config.toml
d_mlp = 768
norm = "layernorm"
attn_scale = 0.177
bias = "none"
parallel_block = true
init_std_qkv = 0.0417
init_std_up = 0.0417
beta1 = 0.93
train_tokens = 169500000
steps = 5173
MLP neurons of a small language model. Each row is named by its layer, matrix (up: input weights) and neuron, and shows model dimensions 0-191. Each number is 500 + 50 x the weight over its row's rms, rounded and kept within 0 to 999. Numbers have three digits each.
After each neuron's rows, "fires in" lists the words (lower case) most often at its 100 highest values on Wikipedia text that the model never trained on.

L6.up33:514465595474492571523423389547585465398486520494492532479519486532541468572384573448486406490426544524590498496486575498489475449476448447476428534509470496511556531550528492472429453521536488547427649526500448521491555592591459386503528570510460469484521432560536521485561490514504556478472442473516498497432466468500524554505507458462482495494533432543553418460568472558466428571532429472512419455584459521551523549461517556509467455426562497486512568475453608509432388529475518530476480384542523525483501447602548488516490470506553602478594531443571438477458495416475539556
fires in: "until", "at", "from", "atlético", "atlas"

L10.up128:526420522492463453478493495470504511485473521498539405435435388428475506510430486561505459448576499474570434576576418525490528463466440502546615558452535539564428418473537514474462485503489513500434545473606521518533440560490403428509433541459504498537472453489573519535527498456544495470465478562572459546543551471540476556582573551420453566427509466434501479465494512506481530511531504523478492505459542539363444546526485566445491503628523578493439616429432526512507465564502479375610559401555594483530484491549522543422485574494534410480441545462453502521441486510476559522
fires in: "and", "as", "in", "upon", "character"

L6.up677:436481523572546459503523496606461517502479471589524511477455536584509543454507467544412439573463551443487559452477531538521523600461473396481478411490505528519471480459475420577431481498648425625472383541454530497499466579377496439501416576465541585441464427506459561461469503427489518479488550433511539489577502477469563511444503468450554497556456456610521525509443549424510543568464531433442489475619512538523559505578502532581495477485459573475496503444501439562489567492474467458531493461530456545442448479499485477510443498516594588498515500485509495474509547486485611601
fires in: "he", "they", "two", "his", "held", "their"

L4.up79:466501531495559465561504486474478474419443563499486515449520408538551466588500533571467491587495558467471520518579521469480424495424424448506553508598596482437503492587508509543472511553441478493540589538439507422526542402518456465506488448475616488528494448527446470518558506462489562513524461542521460365470385493506476358492559431576515447600515510503457495624398543500486564529536479504414494498458433472523496494475472519523452467447615473472534566413517548476517516500588576539568514557390580537472509545479525492497493502532438509480511494555561546391492532578512416495
fires in: "many", "several", "other", "remained", "that"

L6.up375:336436510483434517518432529483508517614569410497443530516552507499460505449477501531525544524588477477536510558516472429491467503518510483526464518522501501506441391511453499482525425554363515414416440492480467520505518416529568415490558528533435498444541530555469468490420500569462515485479523512529643609464536423465543511554422441572452415495455519523522550445487486498654488461576442510462558484520386442543486515517468416525561488483557449491605483471608548542455491544518457431525526455571608502486493474570498523510536487497493452431464525532553499509505525486555586483
fires in: "no", "none", "league"

L3.up73:537508438515491412469584541527559442511412526568461499507503370351474440427550546557514450459503434500572490583574468526450458538550475570572529481436451474535410522491501470495553439428553522448555535414465533475440554493506556467533603525493466502565471532487525508488476445449497548586510494539519544456473474440471461488503560491544534444574432507530500437500523529478530488522481425554520599521484442601469461473466481431586526507399486511515495484521448462478422412481508561424459566490510531475571491432542569545594488511542545620562410510353517452477525488530586495517
fires in: "may", "long", "small", "present", "main", "middle"

L4.up152:435507456507508477541498515498556549421414520573553567536483404435432502471525543502571506510524443391507492495444568557495509517402478495526515494491480513504614505532486491534548495453514477524590458481385489568472506565526483495467497524481441512539563490527564506555530545502604483565442520448467452583430487531511437400558488490485474495582529409433433402514429572674510593505572523481465528527495501529454485521474445504576506446407485598497585452480422479476552543512531487488512484481376572468505429479468547554555572390456501532553486523569529486494572528441508393501
fires in: "may", "just", "no", "australian", "australia"

L9.up415:530546472457571487502564494479422524504488535556429545510481617484376457480453534543481557617421453559538524505488564570513464522437536492505518470428430515504427503533502533389477468562523522495443494554511534500435417521440460483534509470505415503470461422573494563546410529492593499476394532475507525489483423533465573464436466500480487533572401466600556479492566476468515469537481559579591594516550451412518500411577457561493465522513482536575564534494420518534495533600373489554562449462446458467564505515561576519454511462490480521487538451527512460415504480435572578441
fires in: "of", "total", "s"

L3.up461:426483476508434474591460482511614414490528559475529549542497611480468513484469572527496585472544565472552508624452549475453497429582445405506559546531477437563458492482568564543440505567532438509496514522443418515482494500542468473484522583570591511444477556546507532480422509461422515550426475402447508470546476490560604516501463540462500446535535422524447489550471521510530517499550519510465513500559485449550516420451517578433435659521485576456481432462444485513552582479496478616536429541511498445498441497501404386518480471500511430545490460497543516413432523536456545572
fires in: "via", "california", "australia", "state", "boston"

L8.up577:540381431535508502564477473479440492525466550435488486458644461475545509558462611509440535455527548448532477461389455525451514499478516542475534492445487542478414445493510487561587504565469585512503581505607532506478545590503512594495487411468474523593484470531559528531453523464532504443470540545430612517533508424502486535488554504449480537468522495567595496554471408471409492490607607502580534434515527530439506514460543516455528405540387507458508549485442448425473495432532410528463519504548497512419484480528406510492592465491555486416415446458454537419523515467521533461
fires in: "as", "also", "however"

L8.up220:586542398516506490428524519521486442446477561565507485442504458518546514553486483490508434403558525515508548433600501517550466430445526427505548474471498495488406491452580510564477530545452503531443467520457442360500565612446542545374456519485435486531513583446541521537503490414451437490457509529508525483411607504502514508512531562514480556417470497511497488406528496544363449370600521542455537501497526458423446531513564555566553425551501451553442584507578455529471495507490532526434543473457539592482441425491532521547500586425492469577572561524486511421533486500493513488
fires in: "as", "according", "established"

L7.up384:439432523596472573525478442553488514456546607486483518442475559481489532566560571501473469472449446517518524574470448465419539514500465395512475473388507610411463479483480512485461489497463607469473518491524547483491529378507502476429570557401489482503462497480546458460511492470519490506518528485579434543518444475516483503493475499584489440580583487555566506434498545493413533483433576462369412528606434479584541477522470505462553569528442525441590592499442459494490584495485470466620459571443581535511432510492588499465511563530501494573444506392465485501506577493545439456
fires in: "via", "northern", "football", "footballer", "baseball", "along"

L8.up256:538506542563483440435506514589420556515507469557535520532497552517500479416391501410370461430502433446542521498500462563481556428442475426490503488486488433480524442492535542524511567469490501494523486441539419466332521556507504526525486472591503512522486516537450536497520583476562539487454477513550593489523550490398502528596508529405423517584575470555457424487547623538497546455515629510468446537562451513528502497487468497461511419489426481561420514479505568495520415534475497450548543523486586447489533482500392516562474511461529480517429536539412598419536478478432585436
fires in: "and", "brother", "by", "from"

L3.up436:523550546503435503461553459490505514456474414553476417444562464489450468601420509534505445545513455441621548512527490506526530404519509556589441424480449547452524492487507466462454471541459416492549571426585403556599538447472504551552563546545553520471537493461434387490508513453533478509485508536566493536438441457518538527641492504561614497498516616533428502502469517511442492588526561501501535534663386496507431468479573481458477493451599539454493511503525572503525519486478457478515502523482446487412481539491477504441522430542451424468440460438398544475573527525486522451
fires in: "or", "original", "originally"

L6.up205:540519446414497495491496496574550370520432431468436468540533464616524515515489526415453446570554499402511539444618599495545517540432569424498455461515479608617456569501468495479463417519509480449439461467535559490561488393580436391491466571470546496485519458509546523463464488556564478415529470504437461512520481525392477450474568516517540565510514568482526560490487566555524437437511511461576480571438439569527552476506491559518577497384592518524454453516529513460514485576403570485427548590498530547457463535492519469505459465527537497499509512492511547514462461612486518493
fires in: "well", "records", "oak", "recordings", "recorded", "building"

L6.up92:525507438437493502517501509492480509525499520518473565407412491480448528444451534594508481500423433626404507520517461432455562465400453511512540545473526519454479460546508502505474432549487466440550532569468508414612443552586512516504519430532526508507472584478564517600466497564472544475465532524491504525511526447476468483515499495491640451474431462430502513556486424513610517497531387496483457487505478551532561483457524454503453487510521507403478495367468554435485540505508529430512480528505635521529433577527548499520439539531561475527526506539556531294562479612547553443
fires in: "some", "most", "lost", "many", "late"

L6.up671:478575585478535454493512519506568513507491573599498585491585530459485518531586512504514522436491455588451580383466639509492436472517530472471480479492546445496410391622511500518541556487480580434474578528404480431366540405476478406517506518533540521517533491469533425519439543521545492543551549453429493483607408494502507461438379490479485469582466430485565471489422472522479590518474518544461487515472434550390466511454513509545539520565507586523546544419491384458525572500555512511468477516440502463468497505578459541506575510504548535500530517494405515502459515518493538523
fires in: "is", "was", "has", "also", "awards", "cowboys"

L4.up255:535584436514510503495536476526573524444522611447471441470581513479549505526491526496473522461558506599461429529558513556445497493572436431467421545499463516588528486531504510509481447538537590580583506566536461536416547493539523551475435544491485480487523502350441476525504423327471508500499538552587518444496489416540679478539531623512409459499500398513500565474416475506453484553525528590527478509539525463412533474498529564490545488503545448423504472526498418482442537449509502461469511495424514485453508421515492541551472469417521456458515519541443561414570447509470551480
fires in: "party", "former", "director", "according", "professor", "under"

L3.up52:454457500494446552471463396496545533485455527431584481463534623419568440539433533538491517521494517490456527515340560502587580509540452410462463475534483456566495559477573517520590588498397532527491421481464517497550496414522554506534440414503549507497593522552508419577512493513526551467542516501514508441478587504573594570548483573541523458463568495541532457498523497525432512535529541512465529482509564577562574554513451449424426446541567452438478519422559445431414422515450497506478519527461609507413515545463399466461423525481493459505477452465476433558542533527556528494
fires in: "up", "short", "opportunities", "port", "northern", "out"

L4.up145:427500520510481407525537563518578508467397366560502512504449597450440431452511571512540483590544567468570497527520433536476472453526509510509554532528547545470510470513492477505496535465539553464464499430462492515515415491437552445571464577504523525474572384569446440477479512396533460489612472536467546550465584543551416523543507642577440535512439486504548555442471463482467441367478514535528562414474551425421473508489518475496523435494550457531566508410557456433460504477560435551478543471349475474530552525566562537520503495438473454493504583462521540486455522489446533500
fires in: "no", "parliament", "upon", "month", "months", "colemon"

L6.up64:561517456493510546510548533487447511475615498536481507439474479451513450482463560531375511505393555471514512484440452526566488459476490572508498638524506427507502492489472433433402491514532492556500566465451469493513418552498503480499395520495403513552484566559420576494450508458425585434507569495600542455395576528479513629538483556493440540440406487672517445430573485482501550444552478518465469513507493437540531431562496492409498466496500474448513500581535509585527517410405546501451538513530500471419505475586493479534517487470599507503501500577543520559537494580527518514
fires in: "won", "until", "of", "joined", "left", "at"

L4.up628:506582483457489511497559537468482557434459586596397530467456557528451593528419564541491433538449481580397487496609489430428563519525505464522481515508491503485550430563515581549592476473560474498509548493528602454451472377495515561546491431493532519525481401538463540524537547503529546501512471531497486473525466514507580524507467482467469432461530500486404497476452508418506487443508493533510570396443392474517505438510502538471540480366452482523496484496618514441407477484471607575582556439509540442520496390568566473392466436527544512459489594525519524490491499558472575463
fires in: "total", "few", "population", "other", "most", "four"

L9.up620:552461384479474477416569529472489513465509544613453521535473498522441525461512430541576429552515531470471555539531500587453436532585508507513459542430514517465574469455530495523455467480476536516466526574489493498507501496510417509484561493458445440545483496447402493604523461611463500429536405520455498455626402485396461562521528554465499543527466358472518554512459505496502468636463508538501449547462462429468532443449529595481611511448494481480455485505555483571417498505541491491490430490528519503527481578516386586549551512438518478406417587559477582510467535450442527549
fires in: "of", "s", "com", "isbn", "her"

L9.up177:408514475471569469505482495492481504539490451567389537465448491525643493544495483487521509417453550540509497494604509476512559504538441510483546485470526446444432492538449469492495505497536486473485472530489482487497475434462321488440527534524461543505516548644475597646448503437539581458451518650435536513565517523497479496448510556522474425519520505567462515442522556541490515608516558584466498525398503568423529520448483487540496433562560502497470521530494405497497485521478487521466468510404453431352448530550447617510465507427493561533519500511517522496455569556435563519
fires in: "of", "2024", "2025", "many", "2022"

L6.up419:568407485448536409523418455537544517437457464578454427509579454552542453530477500673482447514510625467576537509529452508500514437455451369613534504496549535499534534409568525515469485567482545504468529539490396468562451508508471555458488524511456476483565539491464578549487467398536467461514553560574478566494500532478449494432495488453503420437480437400524444566420516478454518598543507551453496549448465472418456451510484506533547511553515549480487577489467408572592516508505556515393462478435536468501498436573492539466492434551514523484512542517421529460576467490455570533
fires in: "of", "became", "s", "poland", "commander", "name"

L4.up441:354423520469486595541447477518459454459463525562516529454486504509561551561471569453493527553476498502458533497489515478504598508440614505487493529524428566519454485500510575524419538538504504388492513424497597520514532408444517353467566559478418590511521571455580525482503528507563516500570474450474497493585467537476493436496425343487531509530507503432491594474491538587506447414508454477483554453498522567461488495482507515498355542436557475458490454502514560557501514546567530573485524500533490460457383565516512413512400511574526543542509513496446455552439437504536568506
fires in: "about", "ability", "above", "york", "rochdale", "able"

L6.up382:471573509474522415558534521557532493477454533499533475514550466552435585459439493488557566489461476506542434571547442522407443531406479404577467472518478445554517519473501521552405437585406454589429535560520517381488532511536528450445445487441546513500534511469677453489541526480465560502525526521463525536499520545403476483507521576494490492584595398579568500514469403518549543524543530488426493467490428503457505444506561445525547511427516487463529526412506467454560537540498478473450402404450504467478522492448558504524420518468578572515527512511517516370538604515498586528
fires in: "some", "many", "few", "29", "two"

L3.up194:424608558526478472511446437519562530406504441427506553487505493476492426467474531644455439575633585491485496547602569428501506510474564481566573596486491581462494482456465463493378562590488490536447479578464568457564446533455512520527483512419456583544536512486498418460522484524534443428466475483552560498530480551438489472469562515505491481420509478513505485579618589503404517511449544421495546596454524473403495504494524580497517499503534460518405483436509450543533466539506566461512515451455581430512428445472530546492506518469507523434462438502485481386516481502563475552
fires in: "well", "will", "much", "william", "williams"

L7.up354:462479446459432448506472527618447525541525468447466498502512543485520512528512526472581502475409440549545534489483491395527460484573550488496470409543494484520514462581494461544451522473587471467476545461538591564484584514487486596481504472518399434453441515490471497513444531583455535496564470476492459587513523473450530466545419458537495434559507451536518479512575485448535470462538481516525518602580468485457536551454461384588425376409534635490506530590501530461518438503523458448488648486518501541508492476392470467506489483538569413584448645463478468550529480561532480572
fires in: "football", "footballer", "gb", "get", "got", "bootleg"

L6.up328:427468473552473369465471474525565546544523425549450451421523459433531452479516573494428494456529448497510565533482409542525494484492513597435519423557592431461463549402498525448489567530481474525514428521420464426494465569580491460495401509440466472597586499476524534502550475538536531519574588483476581427533567525430450476517520576512506475530468454434536442492490495496502549443524574495435379556503549525586562526506515512558528522440504366511469510523451416482558509516519558534441547572536539402478483541605428541504485435462542532498523540507495484364506564428484505532
fires in: "at", "candidate"

L10.up455:520541536494495416572545453539470462469542528511620395600553519491474479568458495453467498469551527591492521520545585524497495363547568458470533421501427478467451536491538630466502400542468551579508526534496569433517528537510505487413395451484497544494536468507612457547528539404468517454504482541503561501640442571502514485491458484460431467536555455535572383567506422540436468415478501422542468487446501451503462420505467569529481445482510528492456468389458485529456531509542518508491454445523436533494539493553442503525504423404428510501547618454482552522556492530544533481
fires in: "as", "now", "however", "how"

L3.up681:560459483467454464604494544575529509468462564502518488404512500399573438458554483497455463460459545433481480469366402501508405405439530435503469557509519432460508509529550463549517529568460542548550531619559524498477493497465570570546402452466476555473521521536494479511451515413402357471437499465544441523550515481444447503551562547455537532540465511517530480520479467458470591559454556457551501526529485493460524411443471491547555509548565488497480583490485521486509552633461461496428479529461517435475428580534555581572546630485518539442511437444584529482520592501499481473
fires in: "has", "had", "2011"

L3.up189:454504516572524545457450518490529467411485483466576487495451463452540588523517496533441481517484479497520502506488530472505529486522534545580398594396559410489543505573539475566413491598440531427599530493522588494498490543371574460504474594363515498481525460516520422577494542469574470394478513544512526509487575466431450386511553551456505500501477472497408473516464509516538538349432469572521532513471510447505539511467465500540501482443506398505449503487503528459424469444460486493506551486561541580517548531464520524568381483505613523514436489428479506584541424511592514574
fires in: "among", "may", "long", "times", "men", "longer"

L10.up704:434446445477445351575470547451473453500565521531489509505466488440579467508539509527516452506465492560519527492489632445581465534435515408623550351427583442495452449513587540438532507500519551528529420589476483550496562441522489413563449480462526453463448473477490528503556514516432489497583469543520537485478441537470497421570567483499538531470503500473565516583411420555467478485551478525465454488526477474462589495600505556438503492519455502432537505484509529556553584428466443453541496473445498398454533484555488544561478489517602588449446463523594512450447459535506497603
fires in: "of", "the", "at", "my", "what"

L8.up344:464379485397447488575530499544451505592520549511516515486506598578498535485515519513469420544502500463520455611620483452490477542454547531549553381424521554558543484544589540497562429495530481459427512538476466456493570470482603464566463459503524476485458568464505486586508543510497471576459472427504506445515483360567433531461500439539482532549508512496390579450440476390406554499500470542500558522484547589421515476549550467438491444602500526531383493483514490527520495490504509489513449514469523418378503557537576501445496511531443544535447505590539558486570487559518436501
fires in: "early", "earned", "earth", "3"

L6.up22:388476578558518478465444621578517547550517559599504570496437511464465480457512488488549451541507433515532525569463535522464449491488473575451573515548425457499565451534504625506457557549477473423549506485457517515535499462474421430487535540467396569410471438382542518488529462493583547482522463476503480594564488529454576468546417479509523399582551460439532497472529504501420525549563575415451556467508432489507508397491593546505454555403508541522462485447462511523557462542495562493600457579502403484446441506445548506548554527519491508488602522447437535475549479524492499579
fires in: "about", "via", "with", "spent", "ability"

L6.up616:565428424554571538468548574544430482462562507532532569561486506498505460558518490603457509535496529570458560534433552475489473554447481523627451408523514604443521554539518580398512487553479531482520393547418534510518483491571468503470505484551476550542457351413517537466497503485539541547443477525540557411494459538509495434447527515415553446479552508412525553544497459474506579495486560443546424521477452432449593518429386461453487472589502520512534557467482466505430557548521491384487417507511529444475413550517485561472508447559428558525468547503518551508464520615482514443
fires in: "of", "5", "votes", "4"

L11.up417:521429363445459536541548517410429533486415530545619460424486477495582464500457535533542503483489414559504588529573498484468448514554525457505510572528432514573603509494433496407505519463453482446299526456449514469437532429467460512596453592546552523487531445524516481537427555421517475489503521548500509460558463498529469554523582532422451513476506368494520453532508490475551461502522513531428412500529548548455566489521503379444507550504498462498414495504514547483476522531590494519599574434501574533438460519587506506546487492509453600553515519531525518464502524437471548495
fires in: "by", "as", "and", "was"

L4.up61:523523430457494544486448503518554458540452467369569435494556512447450459519507532530441472408564402533498548498472530446539552542520464549448526474622557579558540513436580494530545440495489443488434598513552591504506560547519432448458633570519513466454493483584497483471500398512581531496514559485381474478521511535501522464477453413448498484549573526535493455511533559481505546542444498406458457536478495420486521500447415509515467543434438502503517491507516430573482491521479444473564592529492466550516481505534530500457432452600539447484481472351473588417540418470610503565
fires in: "football", "footballer", "title", "present", "program", "scored"

L9.up538:500477531430525503531482509507499506537506498518523503435475393417469446470434579491432474504600466542512441538521515539492438461440437449442526539498448472507470518436518521437564487545525568498565524474510468546468565588386495423495491455492511465465596516519550464492519498468529469462533473539477508426496455522453459494439554515492576577573489425483504585546478433584468536487533587517390543624588479428473564524489555525548525461416500432518414523482526481524472642468503466456507607382447557414499559482527505520630448475464580474473439497591555507560588474521433519414
fires in: "to", "his", "of", "the", "and", "from"

L3.up358:507530549404521517462483565499477491474567581488552559453523611592467513523560427467529450563465562457547523508493514440491495516448459485533493547531492546440511451532514568505485424522415521569469508544459522428568468533568512434427452505503526507444509411393554600452533495543502529504522574505506605530500450354472521513521516527520445550496467530526552423548463525541479490527448471453409413490673458529490499459467542481396570435513479490426512541508493484539429461527529554472427491612551474508538514588460512575462436454508514514539472534497615429537515591440549552397
fires in: "at", "via"

L8.up275:532680546544535516463459551490442520490462597459505500580548492510560541548501532445553526512504620493423493450539546456565466590506505451492527497503466481551457490496503527511390451467473376482502475643509560526505435556496494507528523520525478460508540429498438587594427333551509479446529465541571518449438524430488470508539488480509485490560459446456549499536602572450537447490537453575447432491476558492545512587447476516535356473514512504478585542541527477520553450477522457479482471482583372491477520500491525527509491419457439471444445501453468489413498493431485546441
fires in: "second", "secondary", "1st", "3rd", "4th"

L11.up365:437521523446527524531465507457489552496451592547487516551569403463505490519480512524482458497572495562477529516560520561539396482469444450525488522473463434446501529447563560451498443549450530541574551522462509521467569568510486473452623495588433622409576381558559522456499529519510417450555546510459455441518426507405502426528490604579505540571478496468615453478513408476444516478502497518508525591600364529520521531482491560528484498412551459479513590444422462459435529435462439449496524445526481463440409511491499531582466494507531542540454502487562589520506525443520506412
fires in: "had", "was", "became", "has", "being"

L3.up241:448469569566503453500504430544476448503465466527482518613508505429513536598569562515586491457575428502453490580490536479549442507463516548479570419495493596442515580492531503494574489492480462549425466575566421529521485565463464515435452547442478498539504484579449572573467542452541486691471541437538514489520513549487474484526560403455449495489491503554578491567490452493447527474552562468516415493419538511512454503514482483454518568508522476453518534584463405516605595482479460355530475502433506533483473502483418463548465486497553391487568493500568511509539434583471415573
fires in: "footballer", "star", "football", "announced", "council", "court"

L4.up688:557419516563494563463473554532543580581438557420541469442520466503502486595500460508520501515378496475488455472527461399574546514469500488540517371539464496373537555550462500480522479593466558479493479546524461380469523506520456616493468501487520488543473536516456528615436538459589433440409529503497528526550496471434528518465515449442554511430519523590514563414578456551570527456489555478517467601449427482477509493451617489451514478467509501438462502525559500469512509579474543490591542479460519602531400606435550555537521469477459473505520504472496472632488493537497472419
fires in: "silver", "institute", "san", "institution", "sites", "constitution"

L3.up427:421479523519537554392505666587514474569541474520465494444522534549427488545397459430529427456577541522578539493483535470420531538556477554502536513404475479454519443559436525522584438479502577491568483504454553503464549485504551522509473544578509516455471493496426463495437488452509545523491434394394418495482467503459474573454508554437527535532493506551445573483456503524406445529509565505549543395566538417534489536485576464397569550446554495499559524625507525445479445527482474509548572440453454374495479475576444561483545553491500562429465472484514554548462458508488560480
fires in: "s", "his", "or", "bachelor", "services"

L8.up267:595468486604476536340490585459535498457422415531446536462548509620501433458435516450475484482479538420493491476506475495529468553502454504480498485495435497556471505550546455532500535480378428579364522532677445458515533515477498443504500514560525523522575442506561524563551539543520474484447502453520569502464537413375451548534594532451430558474501442505484493579460504478475505511444472525547480532567502482445528535496525493501626488460481494487517407480496418573542437585592579516484506483436541435464553496527474505542566520489559453486465582510491469453550519491542591470
fires in: "well", "on", "born", "guastavino", "olympics", "near"

L9.up295:491541499436487497499520473536491450499489507631503423508549462540534517537456428501498474521515430560572524627559460504431492482484474520504502528503492410426484522519556585505499372450411522611493531560424486528556436425486443464488464539492481493428524454438495475492483425524541464487515541449537464444525512479489565579510429550529544527558562472552527535579432620509554518562496508574534484550542479529406496496476539497509542445386469481494495481451493487474477529578533564344541503429547542563434477538462540514559478551498544530452521421515480565624495525580548547325
fires in: "which", "in", "the", "by", "a", "this"

L3.up243:564493529508502511512595475447469495464510473456456490503509435445485402447582486568523506492468567446453571492617483424580507507385458492476503579430529549415482437510500457514418494507471455488586459535518488621480520438535455494460485555412491503426487461444520449512468556506502619434517416434530464505525438457494425536502582511509544574495522588515472505469557585529520486486574557579409540581464529614469543495464454421467518491499502496480508392484522465473521557515464540496478459466519567484463437509430467423632548504451638505464563487501573461539555513497606555536
fires in: "much", "went", "well", "men", "large", "account"

L3.up161:461520572620461495514399498600485485516478486506507484509558531482468502570523527447557532471495524490534579504473564550458464419438509508589517459543488505546393473467609459478483530564490566493514559508514427511467449458509454391484454510535521563466541425407442557496608408491524469535611599543494499542526532538553477484505479536387442364590456508456584455487530427510437527460483523467528529466506533491411448428577499512489506576488476575468528477509463414534563518526554548408458377548601500409555485432443444525471513493458501507512622518467497488467471519503525504445
fires in: "california", "hotel", "video", "via", "movie", "remix"

L4.up536:487492462534525431565481469479556452500561496481520539520523565515503523546505565459490504540510450553506511494460468442522528535423461375593506544451448519566529520431529515434450513555455528514506512456567553438535428472497402482402524588516447475549549480569456511571457512478510544487538456543500536536556589493562568481476470388468388513578468469503569543528549521457542454446587481493557493506586472451595501440496494542424539564485374505494374431434544468518470522513535365518473479443501543591447576592419424480530427451473561482532545516587558444436477550456444553461
fires in: "york", "usa", "aus", "s", "korea"

L3.up300:545334554465513476504488512499553576490432570462434472486514535512521525598507474475600500543487522536641422476554511465533467549526491467539529425456441504519506490458518458511516505471474521415581474497506462504537459453586533461424545474560408531505502442493655511566557581394383533525452560505454430486488429565559461561476487583512440582459516431494572495443449417539535532496553512455525510373531563577464532418526464508428509495470501421515496517502475476432558530474494577492517490510488540479518465540492388472544470485446427466565586521531507499468537543560521497402
fires in: "some", "under", "out", "up"

L4.up698:593522503519575548555495538541547479505552534549564493434515479519424520569475497535454549469591580505504488515532493474545497467493501496471504522482686499427503485503477538427498460475525474631526504539485527474422479500416545524487528494491440510565398509523465460484537511459384575511568429527443549499466458495505380492451567474607464431545457452501524569477438526455504526527429499420488462480556375603504459482488512512537438523458579512412523520468438555400468489535451474612518503470447505544548470623525433488487478547480477470546521538540540544337508487580501441537
fires in: "some", "very", "latin", "ratings", "sides", "natural"

L3.up175:457417545561475429474474499459466504539559505460548492441610499556507525556453477534490459443429490552472598407425438527446483539529528450506547545508524569491538402488541490535456643518456521594529505559490423502478452567472577448448468491457520550538548426515450525430413403407501491439477461512469525560591481545559559466614435411605451511564472554530483549590467518553445423501486485491523455506464369522490484526416498525543439515592461505531508554504482472519530450460481498452546519510482529502408427550455592534484472497415436506536493515590435509462506554492510597502
fires in: "as", "however", "how"

L6.up648:447456556428465464428507486518590512549535532606414567475525532500521544527489637504489523555519454502439467513403444584463494526526474486622523451534408469544476485431539521528515529586498443496464536508453456535569440482526527554492530542518540591441528526472510446483487437481449468441491475541450509420470506495536609537529565520542594467528654501589454446470422446522535464557478515604489473495418619466540469428450495463510431440410542450541522496473403393452426557528502518538492426477534546369443413468481485492483489512526490490528444527558514529554470482511508533542
fires in: "international", "episode", "minister", "pantai", "santiago"

L3.up320:483530446585501508551582614444500470493551530458521444457466557551472364550499541599456412518476563551461451442510497460580570573484527563531534530478515584558505474493490416511503488565512472560478525535456487309545495445556376459398465451503502588559420478424461532579503507521503483455572529487451472518486483381520616491413532482498479539467388461464481527537471522506473482458424490458423512526490444503502487484586510426484541437525513516616507580500504514489553473496498520551503519548451509480543449546530592538567524421560511545506463500495511483480537485460589529428
fires in: "several", "home", "most", "other"

L3.up374:498569505513517548498502472463475474524463487435468493570511464468576502545419460485468465460430473584459411447565526491485495517589488433516624525416478586564479518431564514512542551538507495533463552630558556602461559499518573541479503517562453484447561506450493465582484524547479480468553482536534462496538418598568433550464467542504524587503437639466461403478554512458487455453536429466459443558458505475405504472474566533513472534624561551478477490581511356565445501466488489485546547560470533464467393602452463437448502468535588545469537512525449460479530526511473537453
fires in: "however", "being", "winner", "player", "beginning"

L4.up750:393447515586496426458546500527320525516560563488421512499512511485488519582383422580529541563459513483525480586588524433494491513494437508500526543555529471468496557513507542627508466440560537444602502437483518377537492472454448433493513550524492558428565504546532533554487477517569569415524455513408487539559465531494528507435453385495506510528558432500463525454459568550411491479448544525437532514466569539530486453490463496515500469470526500453471556450487480463556581514548464523482512567527414531524521540501499438401500467426544592470495592447568520418472434540597497471
fires in: "two", "three", "four", "their", "few", "five"

L8.up464:573464555542477461480530567516478453563485546497533488468522537592469563519517510552456554467434458466457524579511493510482551491396484490503509464545408478442552527507580516437522372496479489475368463514475399516597546365519509579511443506481515486467485525545481505622443540553474485452507563495576530576508511514519399492444419515433503559516474474548473545455452507528503519478513542606467564516586478489503508553426409479471494394520527546540447532456384545471456507515554481488525540622407475485559563614521511500482457469466487540459602496538480470435481466467641497562
fires in: "early", "high", "software", "although", "earned", "highway"